{
  "n_layer": 9,
  "d_model": 256,
  "n_head": 3,
  "n_kv_head": 3,
  "head_dim": 128,
  "d_mlp": 704,
  "vocab_size": 1024,
  "activation": "geglu",
  "norm": "rmsnorm",
  "norm_place": "peri",
  "norm_eps": 1e-06,
  "positions": "rope",
  "rope_base": 10000.0,
  "rope_fraction": 1.0,
  "qk_norm": false,
  "attn_scale": 0.0884,
  "bias": "none",
  "tie_embeddings": true,
  "parallel_block": false,
  "extras": ["capped logits"],
  "init": "normal",
  "init_std_qkv": 0.0635,
  "init_std_o": 0.0122,
  "init_std_up": 0.0635,
  "init_std_down": 0.00903,
  "optimizer": "laprop",
  "lr": 0.00132,
  "beta1": 0.95,
  "beta2": 0.99,
  "weight_decay": 0.17,
  "lr_head": 0.0108,
  "grad_clip": 0.5,
  "warmup_steps": 503,
  "schedule": "wsd",
  "decay_fraction": 0.762,
  "decay_shape": "sqrt",
  "final_lr_fraction": 0.0,
  "batch_tokens": 65536,
  "seq_len": 1024,
  "doc_mask": true,
  "train_tokens": 544900000,
  "steps": 8315,
  "dataset": "wikipedia_en"
}
MLP neurons of a small language model. Each row is named by its layer, matrix (gate and up: input weights) and neuron, and shows model dimensions 16-143. Each number is 50 + 15 x the weight over its row's rms, rounded and kept within 0 to 99. A neuron's up and down rows have the sign that makes its largest values positive.
Before each neuron's rows, "fires in" lists the words (lower case) most often at its 100 highest values on Wikipedia text that the model never trained on.

fires in: "are", "were", "was", "is", "been"
L3.gate679:21 54 50 43 46 40 36 38 36 56 76 42 31 51 65 37 64 37 39 48 20 27 54 64 57 35 80 49 09 76 56 27 80 29 32 58 63 63 66 35 52 68 47 28 41 50 60 68 38 36 36 84 20 49 27 49 43 39 26 39 66 51 46 36 48 54 66 35 39 43 55 36 64 40 48 59 36 42 38 51 66 35 41 40 56 40 43 53 35 31 27 44 44 52 56 42 39 81 63 40 34 23 62 54 49 66 65 40 51 55 62 57 46 42 44 50 58 57 47 40 57 50 78 60 29 53 56 48
L3.up679:42 20 40 50 21 62 35 35 58 22 57 36 74 30 73 29 46 76 44 35 34 89 32 66 80 40 64 45 37 43 81 38 41 78 71 52 30 39 50 26 63 58 50 46 45 37 40 69 59 26 37 60 48 42 68 39 69 50 47 41 53 52 41 41 68 31 64 55 48 97 46 43 63 41 43 37 62 89 36 55 62 41 49 30 30 73 68 52 38 39 47 37 69 65 59 52 14 64 32 60 63 43 34 49 18 53 50 59 72 46 48 41 62 71 52 40 64 39 17 43 40 31 48 67 60 21 53 36

fires in: "the", "his", "a", "other", "her"
L3.gate47:35 47 51 27 40 56 27 18 59 54 56 17 51 16 31 39 32 46 27 79 33 35 56 58 45 61 47 39 41 36 43 47 69 82 54 53 23 54 52 30 48 69 55 69 60 68 54 64 52 26 50 63 58 68 48 35 81 26 72 48 29 51 39 51 18 56 61 56 44 66 63 32 39 42 63 36 78 28 54 61 51 57 72 72 50 39 38 69 59 39 34 68 54 46 64 34 52 23 62 57 31 47 54 50 81 20 72 55 44 51 45 56 37 52 48 32 51 61 53 61 65 42 68 30 48 42 33 28
L3.up47:47 45 26 67 50 39 53 49 55 59 17 53 57 61 30 61 42 68 70 60 29 58 70 48 70 74 51 61 45 51 18 19 37 49 38 84 39 35 72 40 45 40 38 73 69 52 40 31 28 37 37 38 52 34 46 50 68 55 52 21 43 85 37 38 20 24 46 54 40 54 34 24 46 39 44 45 48 47 41 48 56 49 57 38 71 30 49 61 26 38 63 44 42 46 42 73 40 62 47 35 67 64 62 38 59 43 59 49 56 44 57 51 44 54 27 23 81 43 33 53 47 56 30 57 57 76 51 40

fires in: "round", "chicago", "in", "formats", "on", "thysanodonta"
L4.gate375:51 24 60 69 22 48 43 53 54 55 65 77 59 42 51 54 29 67 50 32 32 64 65 43 36 59 23 36 42 51 54 21 62 54 79 52 34 43 63 49 57 55 62 64 46 54 43 61 66 32 37 26 39 54 49 41 51 46 76 58 61 45 36 38 42 64 13 64 68 46 33 42 57 51 46 60 52 59 59 56 32 90 60 48 51 63 42 50 45 61 74 46 58 65 53 36 48 53 44 35 67 72 46 44 56 63 39 63 48 57 64 39 75 63 43 59 42 39 70 65 37 54 50 48 27 89 24 37
L4.up375:58 56 63 89 53 40 67 46 44 34 41 52 76 16 60 72 19 62 66 43 32 68 72 55 60 61 55 35 48 62 38 53 51 27 50 49 32 29 58 55 87 27 51 57 38 41 33 48 41 42 52 58 56 64 49 47 79 58 66 50 77 49 51 53 72 64 33 48 66 39 54 66 24 61 20 53 33 75 40 71 32 71 41 56 56 47 37 47 63 56 45 37 21 55 41 59 68 41 33 36 39 65 25 62 53 44 35 55 60 31 65 23 39 48 33 44 65 56 56 64 67 50 21 44 45 37 29 61

fires in: "college", "released", "release", "gallery", "reference", "player"
L4.gate166:13 36 46 53 71 44 58 47 36 48 52 52 49 56 49 59 56 34 45 54 31 46 19 74 70 50 53 42 41 50 40 13 50 43 56 56 45 40 42 82 48 47 68 42 83 25 40 77 22 65 48 17 29 49 29 59 54 53 52 59 30 34 44 36 31 31 48 63 59 40 13 49 52 16 28 47 66 80 62 69 45 41 38 38 48 96 54 54 49 66 32 55 40 67 52 65 42 68 60 54 54 36 61 89 60 64 41 61 66 51 60 72 52 51 70 58 34 65 41 51 28 48 64 68 71 58 51 71
L4.up166:68 50 54 34 58 67 53 55 48 38 75 52 28 46 46 64 47 61 38 53 51 52 61 74 37 61 90 57 47 39 53 38 22 55 13 78 44 41 46 49 67 24 31 54 56 49 92 73 66 70 25 85 42 56 59 38 46 55 29 49 58 42 54 74 67 44 38 72 63 62 45 61 58 69 40 12 23 50 50 71 49 57 59 70 51 54 49 66 58 59 47 48 44 55 51 14 64 48 63 42 42 49 32 29 58 67 70 36 38 57 54 72 66 40 24 45 46 37 31 61 36 62 51 76 42 00 59 70

fires in: "and", "to", "in"
L4.gate550:64 60 42 61 66 50 37 44 40 56 60 42 68 37 45 60 61 43 63 21 58 80 43 40 68 66 35 42 72 70 62 57 59 28 60 57 71 79 36 37 58 58 54 39 67 67 34 71 71 06 43 45 45 61 17 29 59 39 56 42 53 43 40 45 57 36 65 38 63 54 22 70 57 40 55 34 59 50 53 33 50 65 54 59 21 61 20 33 56 36 52 33 33 37 61 56 35 74 58 32 16 34 53 41 46 62 43 62 62 52 67 67 58 37 57 62 59 61 48 45 82 50 43 37 56 24 40 29
L4.up550:27 29 50 80 70 67 27 54 19 63 47 51 37 71 81 55 48 39 44 49 45 50 56 25 47 52 66 49 41 43 52 66 47 02 31 37 72 28 51 57 55 40 53 66 53 34 39 44 41 43 49 62 53 51 30 62 69 46 39 24 47 44 33 57 57 79 12 37 45 39 62 30 67 47 40 21 66 42 69 41 54 59 50 49 42 39 62 48 60 45 42 35 60 44 55 64 54 57 41 68 52 43 53 78 42 36 51 41 49 45 64 41 47 38 50 39 49 73 38 34 66 35 45 36 72 55 42 38

fires in: "the", "of", "his", "their"
L3.gate642:47 53 39 61 31 62 19 44 58 49 52 41 73 32 76 41 53 46 37 54 54 44 49 68 64 28 57 47 59 66 45 44 37 57 58 76 40 69 28 13 44 51 45 41 69 36 55 49 54 47 50 54 83 63 80 79 65 50 61 39 62 48 42 62 36 40 80 72 60 45 54 43 43 46 55 61 67 45 64 68 69 64 43 60 51 38 44 22 69 57 44 45 51 45 17 29 14 53 47 56 44 27 50 31 56 38 64 20 44 32 40 71 56 55 55 60 35 85 22 41 52 38 41 31 71 13 52 70
L3.up642:19 36 38 42 55 37 36 70 51 34 51 44 49 57 37 47 60 47 38 56 42 57 50 56 64 18 51 56 57 57 46 52 55 47 69 53 37 48 46 38 43 24 19 24 66 83 58 51 59 62 49 51 52 68 49 46 75 46 50 57 45 47 42 58 42 31 42 46 74 46 37 33 31 37 44 22 67 55 61 67 49 67 67 69 63 79 13 44 76 33 67 27 54 51 50 41 76 21 71 48 32 65 48 67 63 66 36 55 62 24 64 50 64 38 38 43 50 06 35 56 56 52 69 38 26 35 40 43

fires in: "became", "former", "the", "american", "emery", "1998"
L3.gate505:52 47 27 58 53 59 37 67 49 61 69 33 40 52 50 49 38 86 47 50 61 30 83 51 33 53 31 41 54 74 70 50 63 56 23 46 66 37 47 53 45 60 68 72 52 34 47 60 78 17 38 48 47 79 43 59 46 48 49 43 55 34 67 41 43 62 62 58 45 33 56 82 61 25 46 61 64 62 59 48 69 53 66 55 35 73 28 46 47 68 49 78 67 56 56 46 59 52 50 46 62 65 58 55 67 47 58 56 45 59 27 53 61 32 44 46 55 51 31 45 52 43 34 54 23 33 50 50
L3.up505:60 62 26 29 63 76 33 72 50 39 58 37 58 51 44 39 34 68 47 81 32 83 65 47 19 77 60 41 53 65 63 51 56 36 47 51 29 65 62 15 29 52 43 50 43 22 65 76 63 53 84 63 50 59 31 58 23 50 47 29 42 59 54 46 68 53 30 62 57 35 39 44 78 46 62 68 32 34 71 51 59 57 56 58 30 36 37 44 35 49 40 88 20 44 75 50 37 59 47 23 71 55 45 50 37 36 41 55 40 77 48 43 47 67 39 63 52 34 34 60 55 10 35 62 27 56 30 46

fires in: "to", "would", "could", "should", "cannot"
L4.gate279:62 26 24 42 58 37 45 35 52 50 99 31 49 66 40 30 68 42 42 55 48 65 45 46 55 53 60 33 48 46 15 74 62 32 43 45 48 61 51 44 49 39 23 55 14 48 39 73 67 62 53 37 48 69 57 67 60 43 34 55 41 28 28 61 26 67 35 67 44 62 54 48 53 39 34 35 55 54 58 12 58 50 56 57 28 72 39 70 35 39 57 30 59 54 62 57 37 67 84 15 36 37 48 77 67 43 57 40 83 74 76 45 60 70 55 41 57 41 44 38 46 29 30 39 69 38 53 45
L4.up279:24 52 52 44 53 58 18 52 49 33 71 44 60 35 55 49 75 41 30 30 83 73 47 56 77 68 66 53 45 35 73 64 64 29 24 51 38 66 33 28 52 09 57 60 42 43 60 58 37 54 38 43 57 70 15 45 72 49 52 35 47 42 61 75 34 52 44 58 47 60 56 28 41 41 54 54 34 51 38 52 34 25 63 42 51 57 48 49 60 46 60 39 53 49 48 52 29 65 48 48 58 32 20 80 40 47 68 51 49 65 69 40 36 67 67 33 84 38 68 52 54 28 41 47 36 33 28 69

fires in: "in"
L3.gate285:43 22 52 58 64 35 23 33 38 87 43 68 42 41 45 30 52 56 77 51 39 56 46 47 32 39 60 65 40 37 51 78 25 43 55 27 27 53 57 49 47 60 65 77 58 59 23 62 63 39 29 76 48 52 58 45 50 71 41 48 35 50 42 70 43 56 74 43 36 42 60 34 56 35 43 50 49 69 31 29 76 46 71 51 53 48 50 31 64 46 68 31 23 50 39 44 35 81 51 79 57 59 55 46 74 47 32 32 42 52 30 23 50 59 36 65 56 82 24 38 55 69 40 22 50 46 42 17
L3.up285:62 65 61 34 51 51 56 61 61 40 46 44 85 65 48 29 27 51 38 49 55 61 74 40 71 59 25 59 39 32 59 53 76 23 41 53 38 38 63 41 51 48 67 62 00 40 73 46 40 53 64 29 32 87 54 81 36 28 31 34 38 39 64 53 39 67 63 63 66 57 63 51 44 54 42 44 51 66 58 34 38 32 67 44 62 54 80 50 58 63 36 58 41 60 49 55 73 39 64 50 34 52 61 35 56 60 60 45 53 33 47 55 73 37 52 71 40 70 49 56 74 57 81 61 58 69 24 50

fires in: "was"
L3.gate36:42 35 43 46 39 47 34 50 39 58 35 50 51 41 43 44 42 46 46 41 37 52 61 59 65 28 39 32 23 63 66 17 78 62 38 54 61 41 53 35 42 72 55 50 59 39 55 61 58 39 47 40 34 57 66 43 76 26 71 50 55 60 19 78 56 58 39 30 75 61 33 33 40 79 32 43 71 64 54 30 14 56 79 55 36 55 53 38 39 20 35 43 44 49 43 47 55 68 87 50 55 30 36 70 45 36 53 35 43 59 48 60 41 44 32 63 70 62 24 40 11 65 49 62 44 09 29 35
L3.up36:72 43 62 82 53 48 46 59 28 53 66 55 33 40 48 43 65 64 54 40 92 48 70 45 65 43 95 22 56 35 48 44 49 58 57 50 38 45 47 48 53 75 61 73 42 54 34 53 16 71 37 62 63 64 40 47 58 59 67 61 37 45 53 58 48 58 50 65 36 51 83 39 45 05 49 22 44 55 38 60 45 55 63 40 70 46 27 88 75 44 33 30 64 37 48 23 58 37 26 36 50 61 37 30 65 37 63 30 36 55 43 49 60 34 42 36 73 50 25 50 40 49 60 46 60 28 60 70

fires in: "also", "was", "be", "being", "began", "before"
L4.gate47:44 51 51 51 28 56 27 43 40 39 41 51 64 53 34 32 65 05 58 46 30 30 47 78 33 44 70 37 52 47 41 59 69 47 52 49 41 87 50 66 34 49 35 45 51 37 66 67 49 50 59 44 36 77 38 30 76 45 45 55 55 60 66 55 43 61 53 40 30 38 64 34 62 46 46 46 52 69 40 45 36 65 88 64 47 45 61 16 33 49 45 32 46 66 51 48 44 55 54 49 43 42 39 59 41 35 65 59 49 87 61 24 53 40 60 25 39 45 51 50 39 63 62 46 51 65 53 39
L4.up47:51 62 55 16 65 63 53 79 49 27 50 43 47 21 68 42 61 23 40 39 57 55 38 91 46 58 62 80 60 46 41 63 72 46 31 32 35 61 77 56 62 81 56 67 47 56 60 65 29 63 37 38 44 26 52 68 64 55 36 55 37 45 55 43 73 71 44 26 52 45 44 60 63 68 51 23 70 78 46 28 69 28 63 47 43 41 38 68 44 50 51 45 63 50 71 26 44 54 62 71 48 15 56 48 38 28 66 40 51 47 42 28 48 41 58 24 47 46 65 62 57 50 53 54 51 39 60 46

fires in: "after", "a", "as", "1", "according", "by"
L3.gate673:57 43 41 90 53 29 53 63 49 47 44 44 50 61 33 35 56 32 61 47 39 42 40 28 47 68 73 43 31 56 16 40 84 34 45 22 36 66 50 35 49 59 58 62 45 42 39 40 42 47 51 48 45 57 61 60 51 59 25 58 17 62 38 85 43 76 30 70 46 33 67 65 60 73 59 54 29 56 45 28 41 63 60 56 53 61 42 73 38 33 71 34 67 51 35 51 30 50 54 52 45 56 74 76 48 66 39 44 13 43 69 83 43 58 27 53 89 64 37 37 42 67 53 39 23 63 60 70
L3.up673:31 44 54 53 49 33 26 61 35 62 50 52 44 60 63 40 50 49 55 35 49 59 56 62 22 55 53 44 34 46 40 40 49 46 39 60 52 51 85 18 51 60 62 59 34 83 67 38 23 44 53 65 36 41 67 81 55 48 62 52 30 41 36 47 41 68 44 70 60 71 58 56 43 66 47 60 53 66 31 51 59 63 46 55 50 45 36 33 45 41 38 50 39 25 36 56 62 47 48 35 32 69 43 54 53 67 72 37 28 56 82 61 28 39 71 56 52 62 57 56 43 59 65 68 32 56 40 63

fires in: "were", "a", "s", "of", "and", "period"
L3.gate645:39 40 28 83 43 36 49 75 50 50 76 40 51 61 53 68 82 73 79 25 29 70 61 69 44 42 40 65 29 56 47 52 48 62 31 60 57 61 74 42 54 44 49 55 56 38 49 54 50 64 39 62 31 74 53 71 72 50 47 40 11 61 56 62 64 38 57 40 91 48 47 44 74 34 57 63 30 66 75 50 51 31 34 40 37 72 53 14 51 59 44 41 47 53 49 74 53 34 35 49 60 58 70 38 42 61 41 53 37 46 41 61 63 42 60 24 57 34 64 45 65 64 41 22 24 57 48 46
L3.up645:67 54 57 48 37 43 84 45 41 41 52 39 42 14 42 76 70 45 49 32 54 46 42 91 45 56 71 42 43 51 46 54 70 56 66 41 70 60 56 70 53 44 55 21 33 43 39 43 23 43 57 54 49 30 46 58 51 24 47 30 47 44 48 47 27 34 60 64 40 41 68 72 72 72 45 40 50 55 33 40 58 58 43 52 38 33 65 25 62 53 51 32 31 20 32 42 15 61 62 63 61 30 34 54 32 68 54 65 44 75 37 69 57 43 43 39 49 44 51 52 44 12 35 40 41 49 51 30

fires in: "of", "cannot", "recognized", "should"
L3.gate264:60 33 43 43 29 42 42 44 49 54 24 40 62 50 33 80 57 25 57 21 65 58 46 45 39 47 26 14 65 77 48 64 63 54 49 36 65 50 59 44 49 68 34 62 64 37 33 60 68 53 62 62 46 63 32 37 58 20 02 61 44 14 56 58 65 78 59 41 44 24 57 41 41 76 64 56 65 73 56 55 26 57 55 39 36 56 49 25 52 52 62 32 56 60 60 45 13 69 53 42 52 54 47 99 39 51 72 27 56 56 53 48 76 44 29 58 59 45 55 46 53 17 32 52 54 47 62 52
L3.up264:71 56 79 33 32 49 53 39 54 84 46 86 61 41 65 76 55 52 41 55 47 54 70 69 44 40 53 47 67 82 82 45 66 59 63 70 38 38 48 32 41 57 64 20 33 43 61 29 55 53 82 42 60 62 36 34 18 63 50 63 38 49 74 48 53 49 60 45 42 15 40 75 30 39 69 15 37 46 84 54 44 30 52 64 41 68 33 63 39 57 36 17 47 43 35 37 32 67 58 24 63 57 43 82 37 37 28 44 65 44 56 53 51 54 38 34 54 60 35 51 47 40 53 34 44 65 40 47

fires in: "two", "other", "three", "of", "valves"
L3.gate657:65 42 47 73 54 57 74 50 50 48 56 38 51 49 47 63 49 49 77 73 66 57 40 52 47 56 58 39 49 94 46 60 38 22 27 49 16 40 83 31 37 55 34 47 65 59 51 36 35 54 20 62 40 54 29 55 76 69 48 50 41 80 47 53 86 34 58 52 51 53 45 49 58 51 38 15 50 38 26 36 84 43 53 30 38 35 44 42 47 40 50 76 50 37 67 45 58 41 16 55 63 80 65 76 51 49 47 44 66 56 38 69 51 48 50 64 32 51 30 47 41 36 64 32 37 42 44 64
L3.up657:35 21 28 25 64 08 51 31 27 48 70 52 54 45 54 59 54 61 80 61 22 19 52 66 72 30 32 64 51 36 46 29 47 54 60 39 27 31 33 56 46 53 42 42 28 50 43 19 50 54 57 71 30 44 53 45 51 40 48 36 25 35 50 48 51 33 21 42 40 30 23 64 48 80 27 63 55 57 76 54 44 36 36 38 37 46 57 81 36 50 47 44 40 31 27 13 58 39 81 45 37 28 61 51 47 81 61 62 74 34 28 50 35 44 50 45 46 42 42 34 23 35 56 72 55 31 49 48

fires in: "a", "award", "air"
L3.gate521:55 36 42 76 36 81 33 39 20 56 30 50 63 76 13 34 39 50 57 55 27 76 41 21 50 42 42 33 16 45 63 34 59 59 57 38 46 42 94 47 35 47 59 53 60 41 69 61 43 49 48 48 69 47 85 77 50 43 32 80 37 45 53 64 43 31 53 41 52 32 31 43 23 41 28 11 48 66 50 43 58 46 73 47 39 59 53 45 41 31 57 65 41 25 47 69 46 47 25 35 63 52 58 55 33 53 66 61 21 44 72 99 43 74 34 44 52 75 46 29 68 52 55 70 40 59 51 45
L3.up521:69 45 59 56 23 43 40 41 40 29 48 58 10 55 51 42 59 54 33 71 46 30 72 53 87 64 58 57 42 36 56 32 54 49 72 43 15 44 47 45 58 60 50 67 75 65 35 39 57 43 59 53 65 59 36 44 58 45 59 47 44 51 42 64 28 77 51 84 47 51 50 48 60 42 41 35 45 48 40 65 32 50 65 43 53 68 58 39 70 49 68 70 56 65 33 29 55 40 41 40 71 38 44 65 18 82 67 39 48 21 66 49 61 56 59 65 51 54 33 60 50 33 71 40 24 55 43 46

fires in: "was", "is"
L4.gate374:39 58 63 44 11 53 66 52 50 39 47 46 32 64 38 51 27 24 37 47 57 63 93 59 47 51 54 53 36 47 33 53 32 61 44 67 72 90 45 69 57 50 35 28 62 55 45 40 76 54 71 28 56 49 53 41 63 47 57 34 59 43 48 68 62 60 64 46 52 45 54 60 45 33 53 26 34 52 26 43 18 77 55 70 58 34 69 66 35 57 56 85 67 54 61 52 30 52 72 50 66 21 50 54 72 42 68 50 61 44 71 32 49 21 52 64 36 66 50 59 49 54 55 33 46 54 42 63
L4.up374:50 41 49 57 36 66 75 71 44 14 56 69 53 52 40 63 59 38 52 47 63 25 57 51 62 68 65 66 33 39 54 45 62 72 48 75 42 51 48 39 36 72 58 42 65 41 40 37 59 80 52 54 34 77 70 40 83 61 74 38 37 47 47 49 69 58 83 71 22 65 63 62 44 64 59 58 41 66 62 64 46 28 18 31 21 36 30 28 47 56 28 41 52 51 58 56 56 38 40 53 45 46 54 55 74 60 46 38 52 67 24 34 47 62 40 41 54 71 37 41 45 48 33 80 27 60 38 31

fires in: "to"
L4.gate128:53 53 47 58 87 38 34 30 39 69 61 46 48 61 79 81 49 39 67 29 29 56 44 49 76 39 54 46 57 47 54 42 50 41 39 54 41 68 59 26 48 52 47 65 60 40 40 73 38 53 51 61 37 63 38 41 52 55 58 39 39 38 46 50 58 60 61 50 40 77 65 30 85 47 46 21 62 30 63 74 54 76 75 42 29 49 55 52 45 49 45 60 34 39 46 54 30 59 40 41 65 21 43 59 66 67 57 41 68 64 57 27 42 46 72 44 29 45 67 44 68 52 56 33 54 51 31 50
L4.up128:51 70 48 56 54 32 50 50 44 42 44 40 71 66 44 63 53 25 51 54 49 58 22 67 53 20 41 31 56 13 37 58 37 33 50 35 54 63 53 44 68 67 43 57 34 45 68 43 38 49 53 40 40 85 38 66 24 24 35 68 51 51 52 49 69 38 34 56 51 71 63 75 53 29 64 35 55 30 50 53 41 22 35 45 26 36 64 50 38 47 33 50 49 53 29 65 54 68 60 51 74 30 39 48 62 43 45 46 17 61 51 62 62 37 44 41 55 85 58 45 65 61 25 60 37 54 48 61

fires in: "the", "all", "it", "its", "round"
L3.gate686:43 49 57 36 55 18 46 55 46 60 51 50 27 47 43 75 55 55 53 57 37 50 59 58 30 71 39 55 45 74 38 69 47 24 51 49 54 27 38 55 43 68 30 80 46 41 33 37 49 34 28 39 65 72 26 34 53 45 45 57 46 45 33 48 43 39 32 55 68 16 43 36 37 51 30 59 44 45 32 62 28 45 49 48 51 41 29 43 48 39 56 29 68 45 36 44 32 52 56 41 33 58 70 46 82 62 44 53 56 64 57 99 36 31 57 54 43 48 55 58 49 08 71 22 75 50 30 31
L3.up686:36 56 63 32 61 37 46 73 59 77 62 44 52 77 58 38 66 81 51 63 51 50 50 54 58 39 67 74 66 50 48 29 60 44 44 53 49 25 48 49 73 46 50 47 67 49 55 63 52 31 67 33 43 58 34 54 25 52 43 55 42 54 51 45 40 18 16 48 35 33 40 39 59 46 39 42 64 64 99 76 66 31 28 42 55 56 62 48 54 68 27 57 29 60 41 34 61 56 43 58 63 70 55 53 84 58 58 49 25 50 53 60 54 43 69 45 48 26 49 65 71 62 38 30 36 61 30 58

fires in: "by", "with", "several", "seven", "segment", "selected"
L3.gate149:81 56 33 33 83 59 64 25 52 60 60 45 65 43 69 69 53 48 06 41 43 53 55 63 38 39 60 60 53 54 19 65 93 40 65 47 19 30 20 62 31 52 32 62 23 54 29 61 70 40 46 34 57 79 33 13 58 85 39 75 56 45 06 69 48 32 84 44 50 58 67 44 41 31 47 52 41 39 52 89 42 41 51 51 12 28 62 64 35 40 54 47 45 49 52 12 65 50 33 44 68 63 54 66 55 37 85 46 32 56 54 68 54 45 67 28 44 62 49 39 64 54 38 59 44 45 46 65
L3.up149:46 61 55 65 52 53 59 57 27 58 61 73 48 41 51 32 59 50 41 58 44 54 82 08 56 51 74 49 70 52 68 54 52 40 85 44 64 26 49 69 27 47 72 30 34 78 67 66 70 41 52 34 72 50 47 53 72 48 39 44 56 41 46 60 41 49 44 25 77 49 62 65 74 30 63 39 59 54 82 42 65 59 56 41 28 52 59 25 58 40 61 74 39 23 60 23 56 63 75 58 58 53 43 48 38 41 32 57 24 47 76 69 45 42 41 71 48 58 59 47 70 58 38 60 60 33 41 50

fires in: "the"
L3.gate23:49 49 50 76 84 17 62 40 59 52 52 31 54 49 53 56 34 49 59 47 61 69 41 43 17 41 42 58 42 36 41 33 48 59 43 48 47 38 58 59 63 42 51 64 79 42 62 71 62 51 50 45 38 58 62 31 57 49 53 79 37 33 17 59 59 59 73 59 49 27 59 83 59 73 20 32 47 63 67 60 49 38 35 38 34 79 65 43 48 45 49 29 59 60 26 46 49 36 61 46 68 88 66 59 71 50 56 62 33 45 42 55 82 38 32 55 61 53 63 50 39 39 62 38 44 49 27 50
L3.up23:35 46 50 44 74 37 72 62 36 40 15 44 52 48 34 36 46 72 88 41 72 45 75 66 41 65 55 66 36 36 57 40 61 35 46 55 40 50 41 44 46 38 62 57 45 41 54 45 70 44 56 62 29 45 62 51 43 36 48 30 38 57 42 85 45 54 39 48 44 40 84 51 48 27 62 50 60 22 38 39 44 40 27 50 84 64 56 47 54 50 35 61 61 65 56 66 56 53 40 48 58 37 54 77 16 64 46 55 13 60 53 63 29 43 47 55 57 51 62 53 59 47 65 55 32 46 31 65

fires in: "with", "by", "in", "of"
L4.gate674:56 74 40 28 73 57 30 50 46 45 53 67 55 45 48 83 55 33 19 31 55 60 60 51 37 25 40 24 31 53 41 79 72 64 61 56 48 41 48 54 24 62 62 55 49 56 76 57 40 31 42 41 63 74 49 64 21 65 40 27 70 50 43 58 71 52 58 33 79 53 21 33 57 32 59 43 34 44 64 25 34 56 37 33 42 48 50 49 33 26 58 64 33 47 21 49 58 61 62 55 60 31 56 91 47 20 82 66 51 38 83 51 73 54 33 49 36 45 69 45 70 47 70 66 38 39 50 25
L4.up674:71 29 36 56 61 46 35 68 37 72 59 44 64 21 68 48 65 72 67 32 45 34 60 76 48 55 45 52 39 59 50 52 54 57 46 34 99 35 61 48 75 68 48 39 88 48 31 68 36 49 40 37 67 31 77 51 42 49 66 57 61 51 47 62 36 89 63 54 24 48 70 55 65 47 26 44 45 53 68 58 78 42 49 45 74 56 33 08 38 50 58 47 53 27 56 52 39 57 70 50 59 26 11 58 42 71 58 35 49 26 59 21 43 28 48 52 42 53 58 49 70 36 72 76 55 50 58 32

fires in: "the", "a"
L3.gate595:35 54 38 69 63 45 34 28 43 48 48 43 58 32 50 50 40 27 34 51 51 70 63 42 35 47 54 34 03 56 54 41 58 62 53 74 57 37 74 46 63 55 24 70 76 70 42 55 22 15 42 52 64 64 61 66 41 25 46 57 62 64 57 57 62 28 44 34 64 37 15 04 59 50 40 64 57 69 41 27 43 47 48 52 70 47 65 60 45 42 53 39 61 44 67 61 22 52 54 39 23 40 64 39 69 42 32 54 74 87 44 79 30 54 53 28 33 43 57 40 25 66 53 56 39 35 62 42
L3.up595:51 47 59 43 33 49 65 51 60 55 68 32 34 60 49 59 46 51 87 83 46 40 61 65 37 37 49 41 24 72 69 50 56 65 66 68 49 29 44 65 39 50 54 44 69 45 38 51 46 51 66 27 45 50 64 36 34 50 59 42 57 58 41 41 60 39 23 17 58 46 26 60 48 64 65 52 56 47 60 21 37 56 57 37 56 67 79 52 55 57 19 48 70 66 69 75 39 59 35 43 74 28 40 37 60 90 54 89 35 61 53 39 31 75 59 68 65 37 66 66 38 46 18 54 23 14 43 50

fires in: "in", "international", "institute"
L4.gate29:35 60 42 35 46 48 43 71 65 66 27 43 55 51 38 36 51 38 53 39 23 44 16 54 22 34 46 67 36 61 52 33 51 62 40 40 51 25 42 67 76 26 73 51 70 50 48 50 60 55 42 66 34 78 58 45 54 22 46 58 51 33 36 22 44 47 24 37 68 50 46 58 36 40 58 32 33 14 67 51 53 45 32 30 83 64 65 23 49 48 65 45 38 79 64 33 63 45 62 56 60 74 63 47 46 68 38 58 41 48 63 23 34 62 75 50 60 38 75 52 53 36 52 56 68 69 35 49
L4.up29:70 69 35 45 81 52 42 27 45 45 43 51 44 60 45 64 29 61 61 52 77 31 36 57 63 52 44 42 19 55 56 73 29 49 42 48 21 48 57 31 40 50 39 39 62 60 33 51 54 46 42 56 51 62 55 66 57 84 33 46 60 34 68 45 21 59 22 67 28 34 46 81 65 55 32 29 53 64 47 52 51 45 41 59 39 04 53 56 59 50 64 60 45 78 42 52 74 37 82 49 44 40 48 56 58 88 57 84 49 55 27 36 50 34 44 88 60 31 59 74 54 52 58 40 57 25 47 58

fires in: "an", "a", "anoual", "anthony"
L4.gate59:78 54 65 68 53 52 29 39 20 35 89 45 39 40 47 34 71 69 37 46 59 67 49 43 55 19 42 34 26 46 38 32 13 49 24 56 60 51 71 14 30 52 41 68 28 48 32 35 56 49 41 91 30 39 62 35 70 63 52 51 34 54 44 48 42 45 50 60 52 66 58 71 58 59 24 50 51 50 28 55 22 44 72 65 45 68 44 51 57 47 69 33 84 60 42 76 59 38 56 44 58 35 54 44 52 53 59 67 23 55 27 66 65 58 72 41 35 69 36 56 42 46 57 54 35 55 69 38
L4.up59:43 49 55 68 66 44 47 32 71 36 58 43 44 46 08 35 64 35 16 77 64 30 54 52 62 46 25 69 36 75 40 91 33 43 70 50 60 74 77 17 40 47 59 57 35 43 62 27 54 33 45 71 45 52 44 81 60 65 46 82 35 45 26 47 45 62 54 69 48 38 56 54 60 42 31 37 50 43 58 39 48 58 42 65 33 30 49 27 32 28 62 45 41 32 53 27 32 51 32 48 50 45 64 85 52 55 50 30 55 46 50 50 36 78 41 42 51 55 60 44 47 72 53 56 55 54 40 48